config.yaml
num_key_value_heads: 4
vocab_size: 51679
rope_fraction: 1.0
qk_norm: false
learning_rate: 0.000841
decay_fraction: 0.94
final_lr_fraction: 0.0
MLP neurons of a small language model. Each row is named by its layer, matrix (gate and up: input weights; down: output weights) and neuron, and shows model dimensions 128-255. Each number is 128 + 32 x the weight over its row's rms, rounded and kept within 0 to 255. Numbers have three digits each. A neuron's up and down rows have the sign that makes its largest values positive.
After each neuron's rows, "fires after" lists the tokens most often just before its 100 highest values on Wikipedia text that the model never trained on; "fires on" lists the tokens most often at its 100 highest values on Wikipedia text that the model never trained on. A number after a token or word is its count.

L6.gate158:187089165076102171106180114074082088073148144112100147102083105146088147095136126124089082131152191210155149124104106119113109164110087163117178157143152076111164178111125095111130120082089062107114155145130138085190125150181121110100161127144159178132148103097158105124150127175211140074163131143088147156111168101113099087133160149140112178142118138158154189150159136120139131137101
L6.up158:085107102081137090142138086159128171115125146125175138113146106128101077159219097126146148103073162144074132143155132097079134092143145098164116134127149142176098155104124201136143159126161139114117111140166116098101195182111102099152076103051145174154123127153149195062117192099159106135134120132125148098132177115197170140159136114111135067062162170115162084156103115162184135161135
L6.down158:148147074125115129138118150106147158156095066113109130102127143083078135160171161113127121132115092179139144128129133119102125144116111146160100206127167047136086130158105116133208110108122096134113127217159094158093114087156081083167115175089112133148108110142105139137164082107114170116100095105128087149110122104051119045127136151095136100069138053113154105132184113140159069090099
fires after: "\n" 63
fires on: " |" 14, "|---|---|---|---|---|---|" 13, "|---|---|---|---|" 12, "|---|---|---|---|---|---|---|" 9, "|---|---|---|---|---|" 9, " s" 9

L6.gate946:114165174174182111146117152140118108137111118080180101105130093101132193160151151141064071089145066128103091146147118192097103141121135100215162083171098132111105166145092162109197123097189171135147136139112156132132136085106126082170141141145162125083120137054176070158099135200171109102158094152096135205165136083148130106155110126115066144104180098142147133098138044115122101066129
L6.up946:141094136111105068062038101174139154164081128110103085143105195077155151151150109131121136102164155123154158212094175118107110069134111157145080085125123101134122094133183136086057103173106152119114117171118122173156101162096130118142096084136114149129127151148166106150134148118141133160146201092161163157064164112114135123101130132076129127163117101141122088130118186060097175139108
L6.down946:165129127077125183117074122108173126105127119073084135098096176170102114145122078133113092140143114099141109126139155125134000171106129152121174149111098130144109107127117153119153155118162140142126200146128158131145084135090113094099112132152089128128112123172137156122157148189163128160165151111120134164147138161061156129091065120131156096104145124115116101118090125146082096156133
fires after: "3" 20, "0" 17, "1" 15, "2" 9, ":" 6, "25" 6
fires on: "–" 65, "\n" 12, " | " 7, "; " 4

L5.gate1226:134144145120124148081161125146113131141106154145103106148144107123131131147085081175113126154129140145176099107107067123135125176152062141180110132108130152096144097129153100112130163045109129104107067162118118075080138129104120168143180146083140120117153092096169203106064134189153114116111134109133152130146145051098149073162107099075121173170170137123182115090099168117138092149154
L5.up1226:155112139146093117108104123107196188140105108130115128122136102084163105117134102173107185135091101120098161096111154134078133124174148217085103165132131171164081159042198120086073127088114113099073169123150093089081116176091082079074188119099145092067126138113169120162119086137141167120071060154139130149159151089126175166141115134135129076110124149129108188126162107108127116147136
L5.down1226:063149138146075114140064136123154124180149095125135148098107066102172116222122119163134168090079130136116126130073113162110143144166134164081096155076104155184119147105174102076118083068169143112093155139104127134105183123136122160120205182076141132121134138128145124158121186133150137194116139138144136136179184121159122153087156149125101112143155157083157143147158118130159093109092
fires after: "1" 72, "2" 15, "0" 8
fires on: " | " 13, "." 12, "–" 10, ":" 9, " – " 7, "; " 5

L5.gate657:097122148133159158136155164143183156143143144106093121108142155075107111107139053134083129137123096181142078107127129111088110140105084137086087111130112123104166100070162167103134107093156172198160177147129168014151106118149150157162096173077133102170076135128133171125086184097154075213052124110147086173099140125177145134121111117111187065141132112099140125107064164090098156140160
L5.up657:090148119138169165131091155131176133184123132069081130189159083082146067135144147155161172065112185123117149114131168080153087121129119096150109109152156154121037114068158106100122171135070097149084069135149140155091068135161160106120134131112146088176119109138134155123143126141111154079138092158157104064157128108165132168101113085118097155204142147139151152118095082122185098136095
L5.down657:136105079149041112133107138103121153161102089145168107134133121112139106061136110137151140145102193127140068119157139163148180149206140136166154138098177097158104142159086072092058170138131118170125065109154135098114092114163112109087107125111127136136177152143139123150155125169163141071138142138113152083117095139164118082114157108088148162146115106154164150089116133090163141116167
fires after: "5" 11, "0" 10, "4" 8, "8" 8, "2" 7, "6" 6
fires on: "; " 53, " | " 15, "–" 9, ":" 5

L4.gate928:113158101101121104141113145142136122097143099081169159051155198127198070089123059086155152093181095154108135113079120145103120092095159168138100091151162153084143107180174203124100108129181181131153099119102147131123115116176104104134134149098047136089159105134105131189159069135177129077177127127181137164157070156126115123115134115165160092123169114102121125117082132144162071125193
L4.up928:083144078160109093127087111131129125132169056120132176110115158139144119146123098116111156141120131118112175107142137120164098131082094102129085152094153192128160131111122147121126093085150135105203205133121146151076098130087096093134153080140109088115119116144089152160128138048154124163213177102153128123158126100151126118053174183163192122165112131115148086066081186152141147153188
L4.down928:122082173157152118150153138129150120176140166129089125131112136154127094150101130121154140154139128087115139147143132134152000137096188138149120151144105156185126130143145105119160121118090073102143159137129096098135117086100146054116134162144124118153123083208120180071150128143105104112128143052128152144138107110171082133131089156156159172144166106103099157108135143143096144188145
fires after: " |" 26, ")" 9, "." 8, "==" 7, " |  |" 6, " ==" 4
fires on: "\n" 83, "\n\n" 8

L4.gate827:089134164112113152197139111119164168125151166132147106153117124154153117106163129023086112228183052188083127088136113110154089163095092122148111085129131153101160084131148124116091196094113085146166132079160150140136079103159206111147078077115141153119142073156116140119126137091132157176100132145158133129108151112138103105083146087086161131124185108175171135016136165096133133145135
L4.up827:110126183115069104150171103117120171173126018190137113135172118112132122164182111136146067089092149132198133164149087129104094167159166093143127136084115136141118103170085137173084150107094077172160162161126111166116125144161152141133173079179068182090114159116150146125114167115098113110095134208115192129102085154190107111116073150119141151150111081201145139177115155144102067192152
L4.down827:102112085128135111168148089099098119138087119146033179145120137107120113142150120068105117108109143151140133108131082129180000118142132158135149150109148147172138122145105134120105128163104107149155155067139158163076092143099142106149083087187130123082142088166128170122113144126127121163125114161112130155160085093211126078101081140115129088114096117167139136089111148149134116255134
fires after: "\n\n" 89, "\n" 11
fires on: "===" 51, "===S" 11, "===C" 6, "===M" 6, "===F" 4, "==F" 4

L4.gate954:131147045119137115117149149108133129141065101114108127139104091113092161106115095101146127180043116154174118139122110034167086202129095140143158073082115161132119103161133127111134183122179137140123092129081161067069126131097215145113207117124132180116152108125073237130074196088136101162070146139116104120121126164176116141108137084061151186090129180138143123100071160065090096132131
L4.up954:118063119128141118106178148134119075143108128108131186121141125144127069131151135105148156101161126092110122121174150140125148151105109115124087114154159136162129081113147107162139125139091217089126134065126114184132160098092129069148134152133119126132096079130136173134162118117128163184139160072071103093112154152099156122129117211140172150088110105140125126094129140151074163103186
L4.down954:108186125174055138097105141163126105164099099106149186153112126138160159195091154112162130137124144098152155127121172150061161147197145129187179158139154160141077149114129119056141189187141158146213155183134094139127114165100192091171111089135141122152148112091135155125100154108052111149107111165116106121089114085117149169138140108138057127125204143148150117135161117148096131055067
fires after: "\n\n" 69
fires on: "==" 52, "===" 9

L5.gate949:151147108091134186187242103146053124078176133141112165091147131179111197113101086116078125137159158100172111124168121110101166185151132175157121100129139159114148121115126075038124153151132102123130113148122143107115122133101064137120117191099179178141085147143088149086135139140126122153095101110125076093143135129111128112124122102089136134146130114150122147129146130112110175100129
L5.up949:150122148139103123100155122121098095122147098128131139111175144155127130148090137105108141124096079154140085143177178140176120107096152127153144112162204068076103100074121147103099138109152126133101172135114025060101192101134084156131160126150128119097178141063165195153136181103142171091154132104140098171186130164132133109177077083097122170089112149099080173110121158131166122134144
L5.down949:137162195172060175132101110100070138133127158151098119081157169087172101164032162131099165138104153071109117112189169193169123145137169143151171104054050131184121153088114115139076096094094123103128225157104083162162150097109128160162158119113102127085151137082155112117117112128118154139093111132127153119088167132073136110121139071085129124063126066114133142118161133112149141152167
fires after: " | " 67, "; " 16, "+" 10
fires on: "0" 99

L4.gate884:089153114128123106116152079154133167142095125091089122111088107169075105138148147082098119097137101145164126165110149151153165160105129189120122104141114090130127143138117097142114127125147171145144096099105141126141155123157101143123160141138133137159109156069080074117164171168165135160140115069105154139123134129077190093156060103117125162146135072145039146066132148140111190110143
L4.up884:143122126103163133099113068083087164148145158144183134100139136078084101120105100188138150127168175128132166132166171130140119119099078057096083129138149109093146134162117072103160151067117132112196146092126076183101125127077143085068105084112200093111112104153105130145103160129149094181156115146115122099120084109120139158121128139145085136049159110129141109181125110103129167098131
L4.down884:190141165170105107125143067093091178134118202104159081121121087094147161087151149111169130166134103134135156112112147139148074132101116159144154143189131128150174159130111102130170101117125138149160185106146130141148175120131143102108086130085091103114178114142145075122130122116111122112139122142160146100082135112134173149144098122136081164086146102181123112160125109191175143126148
fires after: "0" 32, "\n" 22, "2" 5
fires on: " | " 31, "; " 11, "|---|---|---|---|---|" 8

L4.gate1001:119111131064120102089092145085166188113100114101130150173118111146119114107158098180178093117169178119139126115107161061095076146076111136149078082084173105155106144104173143138082155137130158126139157176134139135090112144127133082133137087155089117157118110178141177163103108157153123155151169155134131113128137194093106116105130123163167203120133118140162125127150194116169124185191
L4.up1001:082133099099083098133132116139108153087101092114115147174152098164159149150151135181150102136160090134162165104151138109152053110082162163148111076095131118113133122165114155129140130108107188163144164170045119141063095140132109082174095119129064170138129121179107125116099167120134109160113171185176112129151142177114165146101131144121120159159134082105109129096122165158163112189148
L4.down1001:126143126121106111144151125120143117134104084126125133122116170156152133144117128122113121112126131133106135104120146104122000137102134144140123120120153130117131103129136133133127132132127129138141136150110135139129111134134110107145109118173129114137140137255122128107147137140132134136105151126152116140132150144096126133121128134118135131146119118139109140101132104124150113255107
fires after: "." 27, " |" 13, ")" 9, "\"." 4
fires on: "\n\n" 66, "\n" 34

L4.gate1063:109067135102111196155169161128141104211140107099125165092107125078147133119092135058072118110145102160115121137147103101173123065146128139099096156148169150123162134136102086131135145159154172122134069122137128190108170090119146119127120039167135105112151104161122147202125119093104145138157135149108154183117103130121140120128141154128113147164175129103102183129098094122130090113051
L4.up1063:065168042117104122109131081107134108168146126187142108146100141111103130053214120131117164159152137145167141083059128102124135100086146146121071127174159147119178069180195136112122157149118101198146064138097139150176193096107180153091127040110144178096165121130128128135143151212156164135214136202111133129093128191131061119145123130141136138164147167144161109097085144114135176189131
L4.down1063:164138130175154082177153133099148079128125134132176111076149063113099153067111100109151133129120056179148112149133120143167136110147109101095146150150162100161091194102143096121150137188140128153144071147120118096167115166128121088093121110183128118161131120111169092089097139110141144133109056122162163165085184081129137157107120097127145105092141112146180137131177148106192118068087
fires after: "\n" 69
fires on: "- " 69

L4.gate864:091111104130114154157082141105111150164139156080134123109083163079134079108117060104165135144115120126072085146161141113123168077160114171136140149133161117160146150135185108163122123105139157102134159123136134130099126159152107135169151165100117101136102105126132150166173162094123147081148102105081067135139165099082143093143131140127049145077095145113164187111181177087093168154114
L4.up864:143135112172099135149134209133080153128119134118091095155104082120160097171058111147144089101109107184185098131150076116107173099086117099116172139174119129121122134155150115131099151144162122122135151168117068085133117192170119131161152124190116115135083167125179180104144118107144079050125091146046139101093127114189164116146038188150109147074117067102093150144190130097086167121175
L4.down864:133105110118147093160094133115177119137088103176116114121103150140150090140094125152066177110119165139106151217138111090121129159162107141154174125098164154111132140119094072116156132157107098120159153110170119097100111131186196170163105155131175194108101165093120107086149136125127145117108153123104130130098072153181092129120124157187149135091134114116042154153166088149133093136155
fires after: "2" 19, "3" 15, "1" 11, "7" 8
fires on: " | " 68, "; " 9, " | Set " 8, "4" 6

L4.gate826:200155093131120128139184129142221137128146127162105167140098140189176102083099137109116105151132166130152110144119153101170084134073174097156059140080126116076150109173134098167141138112143175158174105130111144181125123131109157087180111068120122132108120154138156194120125111111101094154119135119144111171148148088106184168120178164154101100103219067147098115117132130127101149128143
L4.up826:156077136100111148165080106136142135134109074175153125099137161094183111144115109118096154123111113169127117134089095121115115121159107135099125159178153140155079154072094128112094144179112127134112197125131101161122046104159111117133097115142114098132179114126108108162184104132083152117157119171059119129174179178166158157170153193152209124070065155088118152113183139079129153152159
L4.down826:078161145153148149148241071150060131150121140143065171187131162126153133108107141084052129151139158108131121101145069138152000163094169139139088169114132184121142105127111138131127132161113145105108081140067135068117118127178080106148087106139132121092170161164158155102151114094128077160180165069103098171116136126166112114114149152172109118215145120137126157110128100175176164078070
fires after: "==" 16, "===" 16, " ===" 16, " ==" 15, "==History==" 4, "====" 4
fires on: "\n\n" 99

L5.gate1234:088134172096161151094159143141094139117140104105177200111177115156073095119116156150155136149126115088211137115159143133186154073160093157143105117140131115108128100169133107148182123170096158159169114106123106059123124178128099141140141137104174145159134160121176127172092184173135148133164106065104118176153098101119152101074110108144115156001173119116173108117145175130072146102111
L5.up1234:130138118140163164152097157125126151076134193104083125100127090025149162145105124132083140119193155064140138115135108126106104131110064173118202136175168139122055133159097171080122113100154120127156182101098133139152129164141104107137100106101163149112141081178142080112171103156079173115161151160105076103152101090115103170121193111117169104131147133059122106151140117151108115103095
L5.down1234:107096138135153165171147055120124148105085102165070146111154093129144158127137084091104124136160102098111150121168094123132153154116129175105185194111169123146129113125129144124135133124148146092104138107159152092127155147188131087115150141117081121056144179119123113151107140122086122091130099155141090178138126154174077200130140155146187091155142171060125116132149113059128060188092
fires after: "0" 66, "; " 8, " | " 5, "1" 4
fires on: " | " 49, "; " 13, " | ." 6, "0" 6

L5.gate844:172146112118120154108136110129145111154145071069097143164110130056127096124094126145098090125125091152102133123039122142126117152170078139108094084121186074152122123141181121106149140051101122092110073120140152091100167169142131142057209144149148095119138148126138163157114166168142146133108114070138143120146153120155137117102134108127171144149087116164163113147117129134113186155058
L5.up844:149086118154156087100160082155163146147149179116186147124068094101089159018111099118116108124133096185108097116138155128136125112121191112101089115041112082121146155106109170108126122168106102100094140131147130185148103100117134090108094150143111197113131129141147113151165121141193157141160176097155105103144182144118131145074157128139159108149166163168147128109131113130143138131138
L5.down844:108145126120099102146102137086068170105111152103043092118123154120130140117126157139098161109133134125132121112206153110120178169140098145110161119074115105109119138099117137090110134111141087186093202194150150087144147198147084067093075160117113155099134164121112125132096142151036135120090130090159227140124148126134154113067145066139146131099129192142146126143166177129150093158103
fires after: "0" 19, "1" 19, "25" 9, "| K" 5
fires on: "–" 51, "im" 6, "om" 5, " Fall" 4

L4.gate1043:186109116140081137094088072118128136131116114180086146116101110119094109149156153116146120198145148143176073126040087080123116138088121141129170124096054145122108119135121163114066155138176130186123104142169136109136113122192163133142179155067102149087133145194083147090124065119106179094075109200159127184032138120157133204109120143140078125157227148122124121111142177104116129172111
L4.up1043:077119096104111090167069109160134103146162114151143137091143160049108096098181146169125121141105115069111181113089143078091092141142138118113125133059095148145150086129160125114089173141081128166123150108117157165173094124111148049069115120125116133104135087172051117129169139098165166089169099116161106108051135168141105138131163122180153127096119148114158125174116164079095117171113
L4.down1043:093094151132106081181212099151128166141155141116147146126124090088177106123096172129081126130130067101132186195080117098088011159164113060163168164134149103126101126144152150151110144162154121184071112154085160104108146140110171061087095091127114134095169084174134160093146127141148128146126140109123117077099134118130179167097120155145101142154123145189140168203137146095146108205092
fires after: "\n" 23, " | " 10, "| Total votes" 9, "| " 8, " Edwards" 5
fires on: " | " 22, "3" 17, "4" 10, " |  |  | " 9, "| Win | " 8, "| " 8

L4.gate962:121156133057093124170181094170137066166055166171096129177175105134189090107182175167168156153146147151131095138149104125152130101201103122064156090132082173099084160120155102130161151095128118157124102078131170151106114122101077131144144146106147103205138108121166142146093095138147087142116119089104122155137119090165106099043123108111097153172137161198150115077190122143133123097100
L4.up962:124143121203148158103092102132113123145134069133117173126135166111107176172099148185102117154097147170168116196142113134158114137044134140145119165098134115161109094103146153157117077156143156156123131138099114181096131188043133151143205172159180151124081053052093104189139136176134128136101112086174105104106166137146157135109130137145101076157127132211133117108098166146109187155169
L4.down962:180113091127130129116122118171139156118106098069157153099104128101116193094097111125136055149135075107145128151119090085092103135122128114118097092142081099149156181137121130068130139122168140091136081165142083135104082089148123177088131135136143164130151133124146077170117134123086145150133127145158135149116134118125187093124100080104150127091102089098121201098117147110105107118156
fires after: "1" 19, "8" 10, "2" 7, "4" 5, "9" 5, "3" 5
fires on: "." 29, ":" 12, "," 11, " to" 8, "x" 4, "):" 4

L4.gate234:161077139171059158127114173102133145123126125112149178109139096154066155111154173165113103177150107144150158149099103137134141100150082144150140081110129119126139124168103108057103141083151162142081143125149044092148138109137073185110157172092131092117155108123187106124096122134169095133134092123152129090093181107120135120105099132085096119158164093112101147108129145100120145163148
L4.up234:122166112113106119140108073133141134126126133166165133159118173192110115247158105075090167103135095164087164136176171114139102228128161115132083092166195107130147103092155145131100175099120155125138165166104099153134177169143106156169144119143128108125089101113085138155123085094104142172160079091203113104103173138161113107104154111157173118135099068226098098144182127119070090137131
L4.down234:129119094117125156164095096108147105139141086113139134125105111161087083152135083089127147089097102154141077082178169141102248099122047129147153043139130161141134149162114156147125081134131144067176116090141168123135157186119161128135066080144120155118146102115141124152175120109128131124150153046107135110119110154104109199156138122129137033142117096071070140111126116091101124147123
fires after: "1" 17, "2" 15, "6" 10, "7" 7, "3" 5
fires on: "–" 38, ":" 6, ";" 6, " tie" 5, ", " 5, " goal" 4

L4.gate187:148083117103148073120100122052165204109105095145108110192053108122088092076135137120142110132180101193125122201122126165158136164110054143108152145124124140102145162110128157186120151156099091119188130146194175107104141159117140162162094100136113179144140071116111139142165135138137097109131147108125133181122173110121156118135127111133179208115158127191100189119182118105140116143144
L4.up187:107155163100106047114139147117136117130135113181074104129137132108072112105185114114160160123110108089144099191080142106048104173189101154175179139137111131146191126145129089124176108122123097119135159148063114077166179135123160097153154112143108148155105171142093075167099168176137124135105172162167115118128108125126103065077146128076170169086097143145157126182159109135066174119166
L4.down187:085155107092130151156106122120078161095141067087086142066151072210148106115103111090146088119137105096186127155130146127173064122161159107153158154092105124141194180124140115125096144131153139174183126150077130082183128121134187153164108110102081111084171102100128113129121206190163083112073106232188151135124128109121134101079176127138148142140107183172146080137148101143097133132145
fires after: "1" 18, " =" 17, "2" 9, "3" 7, "a B" 6
fires on: "–" 39, "\n\n" 26, "h" 7, " the same" 4

L4.gate110:042156096132173163074103070109163151119161152174127132200071135159142089176168141101114135128167091087157090107177138170109114160058117160128145116156165135184145140128087125126126168144165140136143142124124137128118143165136105117125086115171138107121097139144116140125107153161093083124126148170156101129183090126156145116101163143113210130122126151103102143103118134123151118161181
L4.up110:146076098076097121154081046157118174074144237135082121126180131092134051192178167061069134102140155139123144091143108139102123172061170134049151127121200153165102115141212164126207180169127159176107119114133183134129153099114098133149108120140109156131133078146131111138125111152115105136139179095127128075175128135133109116088142126141127099118167144129105158134097149105109049146172
L4.down110:143122145135119170176115156118110112151129168105100127116124082106118143197116101165148123153068048129080140107157112134158000086133120146132122159157110155084118134134121076118096137095115101075108152156142175140099140121162155175128152155102138120161132139219164091179102104107164160105120137126131146138111143145182143103147108128144144124093121098143087141114166114119129118195148
fires after: "0" 48, "." 6, "1" 5, " hold" 4
fires on: " | " 42, "." 12, " | ." 5, " |" 5

L6.gate22:091101132119140153095080123145084097112115107128163203155185060179124120135132163086150067059140171159173156109134110144110196135113088158172076130150074117168152099162161102132136089142155143099180159157114081153159107118124105167127194119122087171144171167083106059121147123126135069147078063126198140156141157137157102132139081155124134143138137122098132141125176167107082146143172
L6.up22:205140106089177180119186131104105111104113143097051111151105178114163141112105103128179136094086101103131133154135100163193098107119140092092155092163139058116151148122112098176085118177159093140157102131152110128123086226154145181139167104086124129141086108092162156120110174126071091123120189098112126153084131165108122111181091104128088139102154111152110145128143080126124156154120
L6.down22:160195140115165095134167108141089079105071140073099174140144210096172174140104096114117063099169156088166107113108167093124155149139097134052115102131144133149130208120064109117084143167133100077090188100133152135167167164153130099176096115143140134102187092100155165143105141103139103092148102156164172150101113137125154126135114051132089139098113130133128113162141120140127130076126
fires after: "; " 25, " | " 13, ") | " 10, " | K" 4, ": " 4, "% | " 4
fires on: "1" 50, "3" 8, "2" 5, "in" 4

L5.gate23:180096166125182157162118137124071142134102152112108215164170096093151123139188150154112081110083046131155150131065098187152128100097120120080080163172087179102107146132145172157157152121149110179146129082110150105131136156080168104090141126161182183145168123124140179136141088086162141136110167139122093156068106133094176124189130138138138158128084150052058145111139121118099110124139
L5.up23:146117120120074104139156120160074165122140209153161130098093124155174153080121180145102104132073150093125116058107158150132137115196113169067144157078158161132104180175078096033219095147236095134139141111153116071137151152139106107143130137120125118169176134108090147055113121210110074146171138186177162140107107115118125174172115136123125156161151164103113136128073131162109120152139
L5.down23:166118181095099114159152117145125122099138162121152189095160146168113207153177117147109115109099124082139164103088107172104180175136112063111139162137159087099096174108097137053069114108198145143145181164117171049103138110081123116159131154154133141106111130094070143116121059212130136129165099095098176099117190099138134078133133202113102114149154199151100144178139112148132122089127
fires after: " | " 32, "; " 21, "andidate | Votes |" 7
fires on: "0" 53, " public" 12, " |" 11, " % |" 7

L6.gate914:118067113058061117118147128130140146109116143088125146132163100179122086150110202160097171146116115165095158102160092137074125151106122185128116092209096124175145120122140154128116137109086123170147118149107122113174201103132132156120181202138174172161114095181111092102143091129126105155105137072123043040142132093115078149120105089097107133152131137175115132078127120148106090113065
L6.up914:178136138158090145188143104148155073091100072175082083097131122146087083092158140129186164124132196116182144165105143182120130088141149100089137144112111149177149122147103120122132155053159142155128160166148120052083140195168134130165110132149137109149083126141127141054097089102135110100144065132187144100121127091122145110111130091137126133102118144058107111140115140104163079114149
L6.down914:167099147109067183170128110143090102102120109166122093105170074109133089128156140099122097119125122109202108131091117138113097070129108095065101073085192095152117082153162155173097173148129084154195146226119149104102074149139170129132093138141154171138125150174164116072125105179145166124152111131123092078132130087144143126128144074152115164087157162110090148132105139079149098140216
fires after: "6" 22, "7" 14, "8" 8, "9" 6, "10" 5, "5" 5
fires on: ") | " 19, "–" 19, "; " 19, " | " 15, " ft " 10, ", " 5

L4.gate89:127114136107105161146113110122168155157102151122140171165148108152119095110136111117101068176096130149162111078116172049140112116094124109084142093072112138100128110147105080094180160097112155169106133163117184205085143109126181141095065089093134124166118079141127170181109119093188103193125163121138158114139155101120149082131176152136151159104165131125208141076097128116121122104155
L4.up89:159185167096054145136142158182185152102081184100108168152153164147151115088120116156151131117129118147141171032136130100105130155137076097134171148119184084148100085160090139098104163090153114141152139138122100141102105142139121141160118105116100111184130149145130204120074151106109150150096116138120112099129145157159150204108125171062120137111126135127126068164130174147117097110121
L4.down89:094175094125070140152152118137132106125068152144129148131068138166081119131129099105112098148148175118117098120126163119126000134061107094124144099124084163159091129148093173154169168128149160136127092066186118129094155070117131114095082129147164133134098127149086130069104101134155053156204134085120152099176143133203093141166139163119114128049073109100125142141101127099060134145121
fires after: "\n" 23, "\n\n" 23, "." 6, " |" 5, " |  |" 4
fires on: "\"" 38, "\n" 14, ")." 8, "==" 6, "==Career statistics==" 4

L6.gate232:203174099103164133153128166143164141118072068136113108187147132120059178117142140156128036083078133145088105129146133108162130119120078163137149150175106077093163177113123123121139173086095111111127169130149127135120093125105074150129114188121126041106147114144090124136128075207141102116128115110049116146184204097066225162189180098149063113161158192128108163119097155129162108093118
L6.up232:151143084133185172140150147132154098120120113130094142170136133142105168137026110150161114171151073096084156147121140091116096165115159130141109080159148143122085097114155157116146073112105144053081101121148143142156133132167120075155082099154201169123181212101132179118141130102109113112167114183088088083109084157150163168123124144183113104143163122194164157124084099104129149114147
L6.down232:121154137123070195110128118138133105141141194077116148141139063134072102133055065134140081168145179170109161109130150142084137178130136153153157137132092137150123146161097162099070145167090121128129125148134106097068161100161125119194155166142156186134185113106118124184178120101193130135149127124132152127112061104110072163128168129110082105112135095171122114117122068088143104193171
fires after: "; " 45, " | " 19, " / " 6, "–" 4
fires on: "0" 49, "1" 16, "+" 9, "2" 7

L4.gate614:133121107103203108141136109116156106167098136143054116128103105132091096094138118116118113219096144140134144113108224070151096210122098143180150101089132121104172189150146152092158123097146145176126134178083157118079104122102159066156130101115106139126134124101159128088134133110184143172090108081103114099074179058071122116119143098129082148103138150134127137035120142151117141110113
L4.up614:116144122087143059131160143138153137154066152100153146179162092141138129177128089104115106138114089148140123126115171098128113107143116119192144117151138081103116154142119134052164132171127099190165143126155040158116123178134163095181143133163148163139100136138165179119131119092146115150092114120110104178159130111101178163151117123135120158149142150154075103145108180139115090086099
L4.down614:058139127160092120128138087101170071132071126121059152146109127175131099152131115118119113161158154105162140083123104086142032156112137111152146053138126134116115103155082134115090180194151149134174123106158129166123108110135179102129075148108136165153198132176108175108117118178121116151113164123105136112092124141178106151141156126134120125115166170173142100146142153135107085054125
fires after: "\n\n" 91, "\n" 9
fires on: "==" 47, "===" 35

L6.gate692:141086110149111129180145188113078116089118108143087158160112075171167124131212139113109101100135084145154119123160154110130117145135106156107157109101078138180129153140105116125126153154114122156108130150130172058113094198156150170145128138156151183148148076117097108133089120146142086147088120170124155102177128106077064135160107153091090204094141097136137163066143176134125145178143
L6.up692:087121132149098146121161142156095140129185085162082164169137164095111125169097142131123133156175123160130149112131118181115076134144164150156128124129140100149155133075097080107044126108174077118151165153157136112095073166162209185081131113167145159138190140102154110132156149116095025186099050223119070154123101120119164091173137175091085101092131135146085135146118150157101126170174
L6.down692:114120150204179098145104172160143154110106136132095160113090151131102139180053108136116118155116107158144117133118086169133152088147079094113141136163122127076125108125119139131133120071213082146116152105085099134077105093102122133151150156144130094166133153102156135128152141141082126134103112171134101088152109149119155075124105139126141111110113157147116115193125152170154188105111
fires after: " | " 26, "; " 25, "." 8, "+" 7
fires on: "4" 20, "3" 19, "2" 17, "5" 7, "\n\n" 7, "6" 4

L4.gate348:099105134088135094105113125100121176068117106106134125115166112164106105095087105101143124162213092157107118108107178058192094053097129100127094070096155081049147155126139134148123170095148133184147166131146102155057101112164157145135038170135123200094105117156163151137134153116163126154144119118148107163126113188107160158120128069130154156081184108057137120155137135161168106161137
L4.up348:102182113117076064085104139077114082108059119079115129126110110164096131145106129087111120122130103100116157089198115094168068097103174158163073116062105098126086125146106132131164107130113151163112067106108099190119091090176139136166064147153135136095112108164144153103087213109167114163097215094165118140112121180154143078066160119113136135145138070107103083124134116115166075175101
L4.down348:090112114104101108130154148128155120130103099120142125128115112158126108100126115126116125094115119135096139129128150138104000167082150149152123133120103163157127125115134124113155144146101143105128099120105127144120166125112122111164160127145148132155133135201134127128115167128120140135125162115166161158110100155210153085153147119153122128155121123152140114115123126116126102240084
fires after: " |" 24, "\n\n" 19, "." 13, " |  |" 6, ")" 6
fires on: "\n" 52, "\n\n" 29, "=" 19

L4.gate916:087122101142186145119159174147102151141116123163181140111164075122099128072115120109107111131133071098102145134110154139085105107093112132099108135154078089121045075113156158158150131092189123131100070062124149101101161075180140136090121157169082095107174078121096137123122115173172181143130168105214129153160143165140141123085082091096115203119139094128166121145147103093171120117098
L4.up916:102097125143136145122037139130186093133145153160100119121142134185116132179148158153165115135079126057060083114082075118083094132131168179115146142133158103093120136159119131120161121144127103096098094096150186071177144155114184066109221113141143097169130107147104176197211144193101163096116169170196095140104121154138092156107195127122122138107119156112161088141084128104143082150157
L4.down916:117151110071076182153112093084114129094181121108101153105159063145141100150130143210151093050092068095153164149090116150174130090166116075170081160135103162125119115080099145138124106137172180180106193145125124092100109139117153076144106139145137129128119135089115135112121142084100097187137125133133124134119181134127125165138102099174137136148197149133111121147163077171115095103100
fires after: "0" 16, "3" 11, "5" 10, "6" 8, "4" 7, "1" 7
fires on: "–" 67, "2" 5, " (" 4